MLP neurons of a small language model. Each row is named by its layer, matrix (up: input weights; down: output weights) and neuron, and shows model dimensions 0-95. Each number is 500 + 40 x the weight over its row's rms, rounded and kept within 0 to 999. Numbers have three digits each.
After each neuron's rows, "fires on" lists the tokens most often at its 100 highest values on Wikipedia text that the model never trained on.

L5.up603:544414527496492540588506452502486527451489566535467520534472559493499456529537477521521405485476528466532477529488542405509473514513619488510488517495454532516441538551532477513524521476444503477490544476538530500478528583495490495489524493434471509519488436464495489534510523573571504501
L5.down603:449530474512541508535426539523513466510461544511518482515543432482474505550517521440421478453446486531519540496488527507475480467475503522529482530515545500480494504535447505462528538470515509539485481506493325507502466549465472523504504424545523480517526425465521502464427547450478561448
fires on: "st", "nt", "ain", "b", "ep"

L2.up484:521421501501541556530542523494552501405503495520468531508478474460497519516478523475475525481564505554536490573520530503530479439455507430540434546390546574458459501563506534529457516480438540519495449550461502519548534480457464493479489486520487471480503433468513474541505543452545534513
L2.down484:512495509522593407542524474478499487490453493474600522519519470392497498472467516539499459536471484495518539581524492495492461484480454475510501487480567494511519502503521613514553527496519443468484508450545440454475502482490446536568454469431544418489552550537561538517580481479536584521
fires on: " is", " =\n\n", " was", " are"

L5.up1017:521442530486450565502529477512486476525491491475495459605553446499385466485490447565495570416499510509549526573491501524545462571521546509510502483518528497499403505512516545461539478496503562434438563498447498504471483486465455451457510521517437505513502506442509502516503590474529498483
L5.down1017:515546467521537480508551461565488527550575516516419470523508423489512524477511522540450582523472542459490502472490475449572448470539528529476480480569406510490525490460546466415547462508526490507540532528493492499481510591504555510522463475552548487527504520502490477456487505503484507530
fires on: "od", "red", "ru", "ra", "im"

L4.up8:613566504468577564516455590484448431468497508507375471530523478420552549506493485489474546481532497513505519487438473537580497463538547465531466491512438443533488569505547491554508506522473473502458602514437549520521460493445535480437521513446532493485477437441520461459483520524552506538
L4.down8:497529513532504493502538528445498575478533548446495418499484512477447533447454456451631488543526519461522460476457466467480486491575442530502510502447465458530496510504568497576569537500488443480495429524504497480478407530535492473507511516537472537481497508464525481502528485485494517480
fires on: "===", "ep", " \""

L5.up16:514608480571502451499464482491477389481449555497413418529499546488461445454454477481559539511498464454489527488481515441530483469496555520508444472493514567541420492515477519501495487505501473497456558433453490506511521449551489534472432509437482507504546488453389517513515565479569550538
L5.down16:466470534533504522525453548533496492539531455518525541415509468499463516494435518525508512540487452507497503479495539559428480493556378464527549474494447464504527441443502548447460468501547508523529475445467563531514543435484591519519570547480536564462485572494477506519495510573492473493
fires on: "r", "ran", "F", "A", "ir", " Ar"

L3.up946:532548479537521483455509536502522566477545442437504504523442480492441520517476517541421523538451434484516519484494461510468467566465513478437543553510574457500488467576487493530430540505430516511581530448557542461498542486514499505493555538552513512474489526510497504527468461498483504553
L3.down946:530463543520614480506488533526473442496470498532473480485479519489551462462471499561482455520534535456495498556488491540534487502485470486486516517434426445470518482541531512462457536501524511509532429531547518488481501415561487490530557423500563472490589516489526490551427436525465458530
fires on: "us", "ae", "e", "es", "ius"

L3.up742:537508443470502478551449535505582506566453494359492544507550521527400436493522532520448465471468517537534529489480495467462491479497456472544498600505503539492509549565474448558483509409464614536481508475451493466517626494523523509516522516481488482454584576527486504529495455530465461477
L3.down742:516532504536467478483547509442390501455467519567532558507443520559524576454456474473559521516440475504567481477489491510523505535432457465490518446454501514495491488529511510572496522478556459493494422471488429479516477581437472528493501487564482461511484473468519518543490503410421575416
fires on: "ed", "ted", "ight", "osed", "ous"

L5.up970:511545505581535610393483453548523482464483593483467437545505515481487476519515477504498537474573490526501470438492450505595468442495536483515462484490501455510471520520490492461511468476501526460489605464472450541494529451448504518519468550564550485567496550399456445509491515502584533491
L5.down970:563561494504535438429493533440481501468526467526458472551532515543536542444512480469525436638495459497492477481533447447476575530531475472534445407486493565618548472482578520465543514591471496529496559554541519473514471524440558480463496485431464540486498532464502517551435467500475569518
fires on: " m", "’", " \"", " qu", " wh"

L5.up1019:484509459471429549518487440509472519465513546537483481501470577439475493499493493561507507480550564466526422452453537491525473457552477480554462468484459558493479487513456501524502478505507500472457492469412503592498482450472489466508470552478549484526463468442470479525518588511433546491
L5.down1019:528549503540537524541460497510547497532574517492506483458411428537588518526447520472501518480515499541419516518506515482540504490469478497499534473569457477502573579509465499505510528480481501470575486410511479483519518495543527530535576490542440525463479507545466472497460432506506579507
fires on: "ig", "ra", "em", "ro", " ra", "op"

L4.up129:458542443438496492516433512458501493492506498548456480491535504424414511596504465524416571482512448459470473453525448511555529523507490513458531518533527430511479511522544532492509513505540497508541498488558545450515487493472473503564527441540499512585476549533458572502531481580485518489
L4.down129:426470489586489506466504498531563572555454462492486460490506515576457476520453516482556478509519502523477477403511488558513499479525460430541433541578469516494514471529470554445495526558536453469550480527437510456507451555495497496507562548446516469514491521500512524528471545479514457519
fires on: "\"", "ell", "l", "al", "h", "at"

L4.up75:544404550483498558552485443413507453481504541429478500482507504547530502480457501547464498486463485418486498492482501518513474473469518509540452531493450564484396438443528522485447449470488598493505528523483477527523433497465469493482443511444503446513506458499521495534519526512537466490
L4.down75:499471497447387483392558522538561438610482551506456502355444520415438473511518466492560595482459544496575575543490533557462458523458430522500556526531499554565479474516529574570489511512513573545526482482537497549452440530472469509483466440511488497491573506474511500497542502509457494508
fires on: ",", "\",", "h", " =\n\n"

L4.up965:564469490473497564458490542479475518451551577502452520571495480488463483485520438491495493450492490484556490574448485458484481438501468524492517490460466537492481502510477572433529437501410475462418453474458513535470528513500503485409497534409552505469506496434480477503541573572488510527
L4.down965:480483549490526501525568499479529554519531490452480483542463415538552540513496503462528522447441519434442452497466484551582509501495466481482513497514494524499521460524453554533461556459462427494492466540543516553453593509553467522517521504512509577481463521524506475553488524460458475460
fires on: " ra", " trans", " ty"

L2.up276:455441507523490553467548453529513503466600484501502492475454413516455562462497466488498412494479548461505472494450520452488482518463488477456499508436565476504494458487465505527525420517512543473462504483492458480507486568486496465474515549483508451520502500438513493539467596408536507511
L2.down276:530434511562522546541541446455444544540527504520570500549396452537516454571526459453509534477468552500516441563439489506522466499430513519509465432525458508546459500477490564517463531495502443448475561509481523459459507521573513482384474478580517480449445488529519488555565557501450514487
fires on: " co", " the", " a", " world", " first", " Co"

L4.up423:474484523489544518467500449511531491540489524489472435457562495474493437540509464482505530476445526469538467510514508495493453578501526451431477576438500538489442530526500498501556465489492562488415483429457483483541498533484489518488477466425507428493538543513484530539608497498435554427
L4.down423:590482528432549484524477605611432532468459491560505508501467542513526481560518501522517520465490487466466549469498537570493475553444500455513443584523413485466507508478517572497537525491438571445517511453508546432528460430476471550449490429470542511515536543520514496477511446444485552495
fires on: ",", ":", " for"

L5.up649:477463482572539489424553431501493508452443495501473524485501515546556479493459472459492488517557495553541502469444538430534492495450550483505532476487537470494529478488518444512494452533486530473515535568482481495495496510582453498525392501433580489446452548383486477503567513462519583556
L5.down649:476480481546494466521509524548494477553486456556532503457470443504510497459404509512541464547445484533492479528534475519454486472470524511532514477533469555527539530566457565476445516544532486565542480468488518566557487489468471479558570418553573566516503502587504497539491498560519469483
fires on: " j", " f", "-f", " r", " se"

L4.up563:480513495501465521514485513527576477516520463497522550508526531499444448549472483536468545515487466457504577481460562517558484522504475532541576522559593518473509515527546455501494559597517512479427554468497513506433546544465486533498437481524483468444475415556473500444459390474448523508
L4.down563:466514435443434447465546437480431491534458511494488479500537531522520509461507546462552530488538487547481503475522490470501476513544546547517542465458471494521493503519609465530500474418483487481548477491466476472502544491591485475491502524519576512482521545473442458538566502528523544464
fires on: "l", "if", " all", "over"

L4.up372:502473461509480496479457556507494486479478538519471499468524492522481465496547485505513566465550447458527468507532500627488527515509513516517538527487491527500495467512554489524522445502435509498499538525502468546442483356499523538490450511452519497558546429502502522526516496438605516515
L4.down372:459427516461515484467468525551527516527509509490481497424519494446526518440467504416543531549546431539463513460520482583489540442514445486475506460492510498443515572503488532448476472617457497497528552510492524574456481477534561501593467439525458481496482481441505503593457464528570488512
fires on: " Cl", " cl", "l", " Pr", "r", "|---|---|---|---"

L3.up686:508480530582562549452537430548549483536503557446484516480493475590445525529496532504475506514463542487516466445568548440484467507478486512492504474434535536526474490498557510528506524499486526532511534449398447488531463464491466454529453533444494457506472469484484511460605481487531555530
L3.down686:497487487499453473422487487516531459530434566552485551493483467544480468547497430473515552538517501467522507474520519553522442510408552453515568492476480472486490497503502576528524458530536540486530487414526525487520485485507388527437451451547434493527482473474540503477483464501506517551
fires on: ",", " .", "),"

L4.up29:478544486490540559522488448504582536524450531518502498504551499511496443497541542486459603478495537563514551556536464484454489479475554425490443502527490493501499558466523483407521505575458482496539456510445507468451457480494484568550497510476538454496464416477514513450440519443475467452
L4.down29:507526528532434507557512476612513550504521468444473533514475487507478513484546548483462510483599470514469504479520473439508493468514511446536468452493490471499518486536447501556584520499469501509521532445486546519509546501467543454465461501434588594469517584450507467485582537551499486479
fires on: "om", "amp", "op", "ap", "cept"

L3.up610:520526496523526464511499420508516468530566456468481545475482521537492565577523545438452523449537544527519514538528415521517454484449508454513435517397527544479457477597498501481446469481427550477530517489393437525524547511514489502470442464545489415508541553435522481499460515489524590583
L3.down610:473437451497436491548515517492523458481470538487455497493544514492504490479466470466492545493520484533474462476441586529498503570577551500553484520486516587514519559528485513497518483539448423598486514476508464601556453514431515542569484464499490452502495499530447501479477512523547474475
fires on: " was", " were", " has", ".\n", " have", " is"

L4.up296:513493520511596583493454506485478491466520453517489468450495471502478458486487479549540514535522486549513535525444492546485488497532541538467481491564513524471492523481604480495486513472418517489446541521456438597454456484548576529520393467425549459520484471476487489491529500515445457535
L4.down296:525555460498441452481495548489461522497483535489506536535549491488475447500517454509511497510470503531513515565501474583467527474581496493543516479558455499579522502526459493486487485546497489519462519530446563537522453501528537515527535540513480583446498577497421460552523540585438557478
fires on: "s", "S", "-s", "-", " am", "-S"

L4.up221:501547487516529535513525541466511529515466476480515515553552446513486525513508485608470520523487479502514450568523554482505495495460522463425530470541496477475497585503471508495411475468502449498492527495535519548433499526533515420569458561452501476485535520458526466478479509531533486588
L4.down221:510473563477450480495494458480455475485513494478518569444505462563521479512520565517502466464500540476473466548486512489501440476472561533535470518459532555496445553501604462576505514446443517495496510488471475468474511402469476487524499490530455527530477431458489507462467569468609475515
fires on: " ab", " Ab", " th", " along", "and", " so"

L3.up727:548516477425524483498377492490491527506463489549512447483528545504503526619497515561469489493503465431534476475522508497566513532499471529498518549478471508454445522495445489492533462511484493468521547538477470450550494446473416497544436553441508450507488540482474526444573475540470570557
L3.down727:550498490430557466542521548488503530518488528497505492576489530420511434609497415460504511472478521484528627511507413437512466475466507472564434522541551574495469543527540464521511541495380546517422533531441483512549486533509543467490511564490534443496419490515560492464514550507476527488
fires on: ".", "-", "–", "\n"

L3.up247:520494527495503541580483467452513506433528527502480442491531446473472531551464567549488510501468506467484437471522506451500482493554561513532584461488458501482469531485432498456486448550518499437457558453548520438554549479527479498467490540468573522533488434470401498512536516596538476440
L3.down247:582473507526482550532567512491424501509452500566503470498514496475490406594501435453488557482491465452510528446511438479442499425541527498479430501506489511543410586530528582495459414454482524493495556544437528510468458528553530523493523503525487496489562514443531497458520454512539570480
fires on: "-", "f", " /", "–", "st", "od"

L3.up209:430534461518501432465504511400497465510428515457495554459505473535508456575470486559486538411643487524463531549458492514527463530508464484474512537570489524529454539485533506541469509481461431522397507567540476479481495550533530487498491463545505471502489477537449498480453487576580475527
L3.down209:455456492545562569512467539507515487511544505531506478513555463466486567523471481498559526531462430511510471462563574535557481530551538398437495570516491455501473534512491496475536506497474478538542488492533436503528480513447514471542532493485484508506435576549535512471489440434468505434
fires on: "er", "or", "ed", "ement", "ation", "ur"

L5.up254:447487435396471510522431447445475475475476451520511483513545460493484512503578590547489538448482439552528572463474432442502498555486553453506486491493545483495493543506514475483516522501472471583496533571547526475466431451496553502477503534409511514534464412546496498409547411445499480472
L5.down254:496518488443503451520555496534507537619522455520463574472524490490525450467501567523484421533497549474520503474460494460468503447488502516495440409496534509466501498459507537453506492515423461509553467525421445479489482546514445495457492528508437541496497478519502502475517514613452494516
fires on: "t", "or", "ant", "ent", "ag"

L2.up580:466460499538565525491463505577594465450456553399508446472465541544435401518542457551490456498552472529520548516450491423468495490464500459502520560581487510498535590571532458517455541493483526489450509525484541515442475503454521459570503522546463485464514470521506542502472480533570492506
L2.down580:477479506534486532579605436502531562434507512451566484482493499549527492533446516494500559481499488478545523527471550402519454472526427531562563528475524525545485474526545485526536538495509461502430487530535471535509451592502526509517472521524493490491523493507519505464522517505526493406
fires on: "ed", "osed", " built", " made", " left"

L4.up548:519489551478484519608368491511480466429508426489443441494467511522536524534452499494460491426477468501477419421510501556505485523555596524477599515475467433482465572442528492489509450527498579465597496498569510469472494526473526509430517500542499483546433428463440492459545476558510506477
L4.down548:499454512586448519528548493548497428493478580542487545607449516588458591556535441461515530525447492472502536488496467418503473509526596428479452489578516514533507475495534514452448386508429535463418515553546567539453543484476524493466449466514538558483477488452587489556441516492469503507
fires on: " Film", "rew", "ook", " Record", " of", "in"

L3.up323:508528477454480518561466523418499440523552553426498543487487490457455511509451495597484520426454494422461510594521494462481487502522440510465515571498480595567487577563455482538448481552539526529499570463537513532579483488541448439533527500548450518504596566536474452509518482539529466436
L3.down323:480470544515532561472470484570500551464535468506495484523497493484456472462527442507476510547460457495523495437526519548509474493488539454493475462521529454498543481557458440481438544542526438500492402529507499482518514564461480546515518463493545445421476483467510512503452496513488466449
fires on: "ary", "ern", "ed", "eral", "ight"

L4.up4:499447471482435520500488517527503530520538512550419526531488511480465556530533468501440483464527479474513448460523504610451479580487526555536515590517538491500480510493531538518545482450420516480520569568501511478482523449496511481463478496521533487503518502474485488454495556509546496517
L4.down4:485502440511489608492511497591544570470496474461534443526483507466505540530531495471516441480573450506519439434535490551495468519505420500492446530527467499456526514488556456459513426490497530536519453539446590529537535453450540509545473522529535438527431509513525489515494510460508459514
fires on: "l", " cl", "cl", " exp", "p", " comp"

L2.up734:470511490545456553504458548480474486507541546548520425499469593518529480513523523464523449506470508547559524469446538401545509491476578501476544584440543483443465535552492482561478476472446489529480535525527438477648448494517519479502513485473476498508513495490475467496513485511457507494
L2.down734:560489471502519514472512492452455479532567504472527546428380519534522518470576582525473451456498544481543518492526541532498465508480564553513550521488623515490479555539507518521526486496505579546456556527489531573459419488557576494481437507441556521509512488459525480537520510527511553457
fires on: " At", " Mon", " Pol", " Med", " Liber", " Hol"

L4.up774:523552459441524405525472507497467520470433567501412592529453527493506472497521475473448496520502495473493497509437485455516511481515512456463470442428485483513506526510611488551500510457458458487505538523455471490473517459538532456500446562411523511505488438481493486444524488498514510535
L4.down774:530522542498572534552468518438477552513494483475440500483454542476440546463445521482515471509452502526501509485498373542513492478516498543515495490457546463492520463543495523531487572458518462481486506526518456532447486466495490495516465527573503558501437532529521505560490421526475526495
fires on: " \"", " At", " \\", " at", "rom", "and"

L4.up300:529514516527514541497462516483496433388430551546480441499488538427526504547488498468430524461550542527491579544494491518527459651467545519415444483497580526492574471554555454510521463507431479524535508523452478490511456439472514571473448455558554522524478498453451473482499438537498485558
L4.down300:532473530528400493497517554523554463564419471544494498506492438528456459529396492504512552491520504533510535516551506530527466465557473542523494495494457518467544437557507482458490460496447537543539468442464468533534534485464505481556497510512471567530464547520449505534491427582439516444
fires on: "S", "s", "M", " M"

L3.up347:573459551488572541480458461487472523449472457534448464472512551513450478581484518516463546562537515487489473510527446518502490552490509509533583497437522465439509577514499430511475486522482468477498503511501465446488497568490449522482468488466567501513468490477450448493579425564473513475
L3.down347:498472512466491494509548517512480498527484483491483452528521448473482485467453477482537556527488500432533577432569545531487475453561481499548500537515497540503477534471472576461548561464456478532549466498464498523548479392503452486504505524482481537446438516496523479487463499489525522487
fires on: "-", "–"

L3.up169:502446450518554554486477481530495553532493488455502438536491499552451398482490492590505551501490482525524547475585557562521476511503418613420544552543489515501543504512527489509504528500498496458462519417507536538385490485454474576535522548531512495501481496513508531395470448446509496528
L3.down169:540531516523534500465611455548458469501526466487477504501515489463504584493517587427487499558545462553508443450467525420463487563458508500535439552491510503533501496511547412507513465502510542517513454500520472516497514628600489543491485433520491536507510565442486520521531477526545520429
fires on: "ig", "ared", "ring", "ve", "ted", "rid"

L4.up963:603501498562409464602437539546522479416491613487456475452496476472475546563533519492518536488554500540521544495453433463508496544468540504495481459546569527453489464488419520451527567526475537485499512428472503484537498517458588498461469494584514466529552544486471535515503494486586550507
L4.down963:508500514540435453486523463514469492500464523528484485543467460427494467514410521495520494550475486453529495506532453495493490478574546510507487402465482532491528486512518525534487451546455560541519491433430387531545556466455514460437515432519517562480475469552450472520498525517486510511
fires on: "h", " M", "M", "am", "m", " m"

L4.up838:566475505508533479450491410588544515541430468470481512471515491550461511513427484565474532532561509466541471499519490403499503552453461520504475534454560570485518501513453422407596542433440457454548508442509481381431500431454467504499391531431512483503562461472533529525503476457531575510
L4.down838:509477523504531488439512521506493557503424529467456500595476539456471520485511498479570578510437550535523492572548509542513513473507576449522500459444426521501479502518479539435485527522436510401503491527522523519420497469531404485516451501528464509521459605506552506477495560500526534544
fires on: ".", ",", ":", "–", " September"

L4.up467:499467468500504555504478452450558510486490514467482467523542517520491500468444461549517480507490572498481490535488512496556448534506496500493479510393504543493514512530476481548526427466450477470442487498381516516467514572483476457421469557494473487543584510449526439454528509523524527523
L4.down467:446448435511529464470531438559552442491448478500520522484572466555589520522478507503440489568529538474517536498527540542467470515515456490438529547544485497531445492483478555499485449471459470491498465492561476525479544443508425576469536487522504507425515482562495485427469504473482478571
fires on: " ra", " w", " tra", " ran", " for", " was"

L4.up36:495446524520548544499514511496537501472580446509502578537425535496485498523468521516393487492453522519521540547465445493546485520457498449421435515486475556524464448555494532505491404511458496525460524495479450546439568620488534469499544481539492513510429483495478478488513561522488528526
L4.down36:478460510509494518528526509522580557489505554435413496541548517512486446459485537464492518457542524482503473531592461494468476488440539503601518507432549520550497497597407514474496508486490523484588456486542513541444579465536433484481552502541477475493526534489519512511493455575512498484
fires on: " been", " are", "o", " re", "ically"

L2.up475:488429490510539518549494509555489486525484537474488478513526641512490425470515435516422493526494544499487534515494566407493502482465556503499436484528506529499494521529516473444485573472429442521447485491450515495458539478471496499524466512448506471517532434518467536543559510573503507495
L2.down475:527490497471466466547468505571520530517470519549487544515549436483473505467476489521551504487455619521527468530532489503495445494537542499523516522587525538596515510498482515553563484478456512532517532493526495469464482478601572560471417484503503530573440462528523491494574454439468582511
fires on: "ck", "ver", "b", "ep", "hed"

L4.up835:501611530546518501525480480413555467531478522556489476506574456452475431470529527494498512522455518453519503467529474457578503447548535516481535499432510549521410546510580501511543501507501517478470533498443522538500477475441478527496471544495489544502524462466473509560503515479518514472
L4.down835:502473486488521487483535558528457469485572464441566510472497565534455570508432543560508501499480439467478474454487518483463492533555505464517492496507531455473490517464501495525421533438491524514495523492486541494404520452562583501500495448517450525537512477516537502434525508532508511476
fires on: "r", "ric", "ran", " educ", "por"

L5.up285:480511469551461493527491547485526533417549481521442531516493571575492514581524558538495428508520538484537531512491461520599489555509563517503469475514558483440527486479475503517462431512486522420478496554539485460554537448423502553464457450585548495571551463520500471459527474514623535509
L5.down285:540511414546478506546508487546503541558479512490547470524490470448525487531470504501514528500488492518511541462539464534522557481533429476431535532508433543452440476533466465440484419469467518505466556455530490563529510450450526406458450518503441525473444464476492524532503500428496488551
fires on: "pl", "cl", " cl", "ult", " stat"

L5.up182:463508477498538515442412533553522457506477521477487521584552446496444465507526472574458607535432470544505516493502457480449506435489497497492498494478487513493490523458442413474494511489476493494506511511502544458518559457523496511474496498490518467517516459517497480447559466485475478479
L5.down182:469541521466436460523547442491456509554504465485537609548487467519490462504506411485483479456537529443504512500522522435484519518543484487507525492575448480510420481482456514482483520505493484505501469473495501562444459492509526478444508466515480500525486463583519478536464453509509471511
fires on: "ir", "or", "it", "ag", "ant", "ish"

L3.up343:471505578488524469560414543498495515519482455440493453482449514495516508598495525472475499476496487536523534517571512515471461492471501462516497544453469547487399568572421502496463547450465533543481482568521512459548507504516427439445494555542500480536435516519433492531433453539494495507
L3.down343:462471506537533455456572473527524501516451494518479463548491464565483456457504531570457494453504505507529542471558504534551453490541506480510497465463502489533464532538501515517522432490512554485465560555466491464447493443618483514534475464533530530511530530458491508521490565490450563492
fires on: "y", "ist", "ter", "ay", "ary"

L4.up994:488497503492567526447466510589465490488523555509461553501526496451526465468505529485497511536523500596491501498480466540478504519544546486498481443515481526447451568494523543389558469481389457518490508547468573563544499458478471512463433523452609515528455458516512496531578448524503521518
L4.down994:472535509510485505510561478482482501580492556435512436470437495505456551464418513479497534506428566463475446499495526465500515517533514504521564511446508540582510470510469490542457502524514504477463493452438484474431510534594556489549539487577453494572522517488455487601423539562481500448
fires on: "g", "–", "t", "s", "is", "ot"

L4.up184:482566473592519511505490502511564481516485513471460525480494550578522468579503545513487526504473508515507499428491462498555475490446484432517501524385465496503479571532472471520510489473509444487525536478425472499462445519510455605515429494421488431536534515388521492477531506459497590498
L4.down184:550540500430431488534480507464515499517555488514488530520440557496479566529461507502458527472468447499482488524409466518531452469478544500488517474533450430535456525495471504478562456542552526524521534511558533502523512599483525483486501483493519471454506452547501458506459529520502498538
fires on: " .", " |", " on", " le", " f", " for"

L4.up42:425466471509456428462534548392507494432494551445449472491480565456533502610499471595509501547514541463534497528520475558528472536550543462556519514529465556475462519494539463460492502520512512562517479552458523450464424515524529440543494472502515456502500455514468481508481521509594497563
L4.down42:548521469484539521495419527519449450482590574561443453417493468475493461509504511539544552461531577499530600452525480537505482427539521495519585547478482430452493548449522487485577515469546558459527540471557509385512515502459523589479466532487505486513485532500464521479496431550472520499
fires on: "ar", "ur", "er", "ir", "ant", "ary"

L4.up1009:549481490501521465526480520468499503484482520482516542472483507495481418514465447506348522482503495489512481436532492519469479562557479413457554458537472498446435576446565541478506405545415469477532557527535490506485550519479470472474503540529554516569432483478445500476542465602594503531
L4.down1009:550508544491455538483509505536519526544510466469522484490460517477520672458438523481504506459483457472468525494458466587434480536532507492437439494512516445525442464519418500528474557552551466560444523482508530471468485546503507557481576524551472516475523559485498491429435514518508424564
fires on: "s", "es", "in", "w", "os", "g"

L3.up383:539549473459480533540459525448523523530493559505488557501492459525444513520533531493468508496480391523460538552504547553490504596518534513448543512505477423457522553518510490507517470552439531467519547465484518515509534504546500505474467535489530464557491534491479535448521460579435492590
L3.down383:447432483493453411537544504527506435504529449467548554455538477556532553489534488549477448444499517514462482502455548548495501493503429508527494541429534445537509494507505486520480539569523518552485491485558622525573482556495515516631512509521525491478571507520475499399446467507453444492
fires on: "s", "n", "i", "es", "p", "us"

L5.up361:527475508490525591481530565507491519496463562509475474577469454520531447543496417525518505454539531489512475488511528530588502514484557502498527536541501506462467510528519525446431461483489479492450497493541503553511466561404578488555533490467513448539448491433524552475515503485585464495
L5.down361:469437502456425461509448567483586465466481495491438569498474486557507451453593506528511490509408516511545467518566543450586460370522478525479454515525534458515460580520455552531414522494321487513505461561513525450487517499484508477525539506516505554563497448544517509483454455537551423493
fires on: " un", "and", "ort", " ab", " reg"

L5.up85:510464477482495550482505535452495490519606448482490455502583475464460518436451408577519452474522552483536468496472480458492468529557503508397505514448512542514503479516435524524551466488518516561492528531499487534473465512498506511530481538517466478555496520499448465484534485437560540510
L5.down85:507493487585431478470512525457542535453521474470458404529525462405563500505479484539473493567521524491522519522516519476438450498536558490472556448484442506495502473522462495495516403583461457548557564571477455489451514492464494468498398484552511502474513477533530448585474473501537526515
fires on: "ra", "r", "ru", " ra"

L3.up761:487527501538551480502421561504532490542447518477522521516498517479483447601493549463417519559403511494494499457456480476499483519444522490496593552476505497508443502527512432512529484431488502498554478562495523472533545477553452460521505527548531488512549537515463472548498439519505440433
L3.down761:589503474480581558512537398497507461465464540461485578488485546512513468494556560458505521483525545518477482525515562415556493475500466463546486431523550532500525500539482484465442512520509465455432454456460468498472497533553550533530506560508539504528451490495513523517480518442485510503
fires on: "iness", "ary", "ities", "ity", "ated", "ay"

L4.up0:563542516495559499504453500494485534490482540502450452498491540422521438450466507502459508514514529520507470494505485469479481531525531492501439533445499565444470553478484400483511569521441493492492535556460518479556475447502468492422473495509485502511446531455429507456592483501579549582
L4.down0:579485531488477463468498476500448574460401451524461461592526505484444500499472553457506532482465530494520546515449516472530473522510586459580526435465453481471497495527543502491530497488476489429540571433513484465483517458528485450495548584450441551540512515513464476467502517426418468520
fires on: "s", "S", "es", "enn"

L3.up931:550515520500554517543452443479501461463430491489485451502515518461520454487480493499469502477469546512486504460568485471429535524527438461469505487504517436463449626553551496487559554549501538440477495519507528435451543467486516444518491582511499495475455484491452496462522412537543442470
L3.down931:460586519526524448425468496440490484491553528491535510478549505550463496494515473475458483458488515548512444549493548412498450533536420528504555539552569492515542459473459510536585568548476520483474494465478498471508450518525495477454526565489463518461490586500548488479501508496438462500
fires on: "es", "res", "os", "ces"

L3.up375:456540516449492502492511510466516424487513578473462524484486515442461494549508496504486622472515435475477462549456511388570518475475567481531527505492441582540443535494435486465484528518430496485531485496481502465493470541469545443518440494519545480580510502475450507528491507539530529443
L3.down375:446484499508490498454520551476535472422493457527501534414466517498494498462432470522476445455567452466552518590516524497526479597548433433588467540572545484597442528515474556535511509530517472508476530530463499512480538488535412507453583514457486522525537531568484542500501495447488508516
fires on: "at", "ur", "h", "’", "l", "amb"

L5.up768:537549556494496555532458432490456450385413483573437453497427515479555496591439506512471491512559497477495436454555498510482502496532510486449559457504517467426475480474505545456485500572510489521555459512537473438527501489554501456542510507468512493522477373443467463470564465555524508457
L5.down768:458545505469442479483541471507662541519513509551547536545485438531451579508517429503463480511485504550522525535536432475516483468469473482500460452463499463573509502496488442487419504526465517493446499527584503526461557521509486518543516510454561492432466525524511497451478502472508482436
fires on: " Te", " Record", "ot", "our", " Film", "ke"

L4.up997:513477494452576500537448482544478483544453498512397469523530565480566470555493483487446555523468481492563569531522392469498501492493485468445487488473455524516434477495571484424485475478450510537503541527422557530562446469474548504465444517478514447495518473386454553504540520514591532577
L4.down997:482531512450499511448542504449460452468528537447529382544503514448473489506482507500454549540467504467368531498496471509580608454476553530497454464472450513463538487514454562521481522468546483489502395531566490561481541487523480525506575523535451392469483525461478599480502459519476409534
fires on: " \"", ".\n\n", ":\n\n", "\n\n"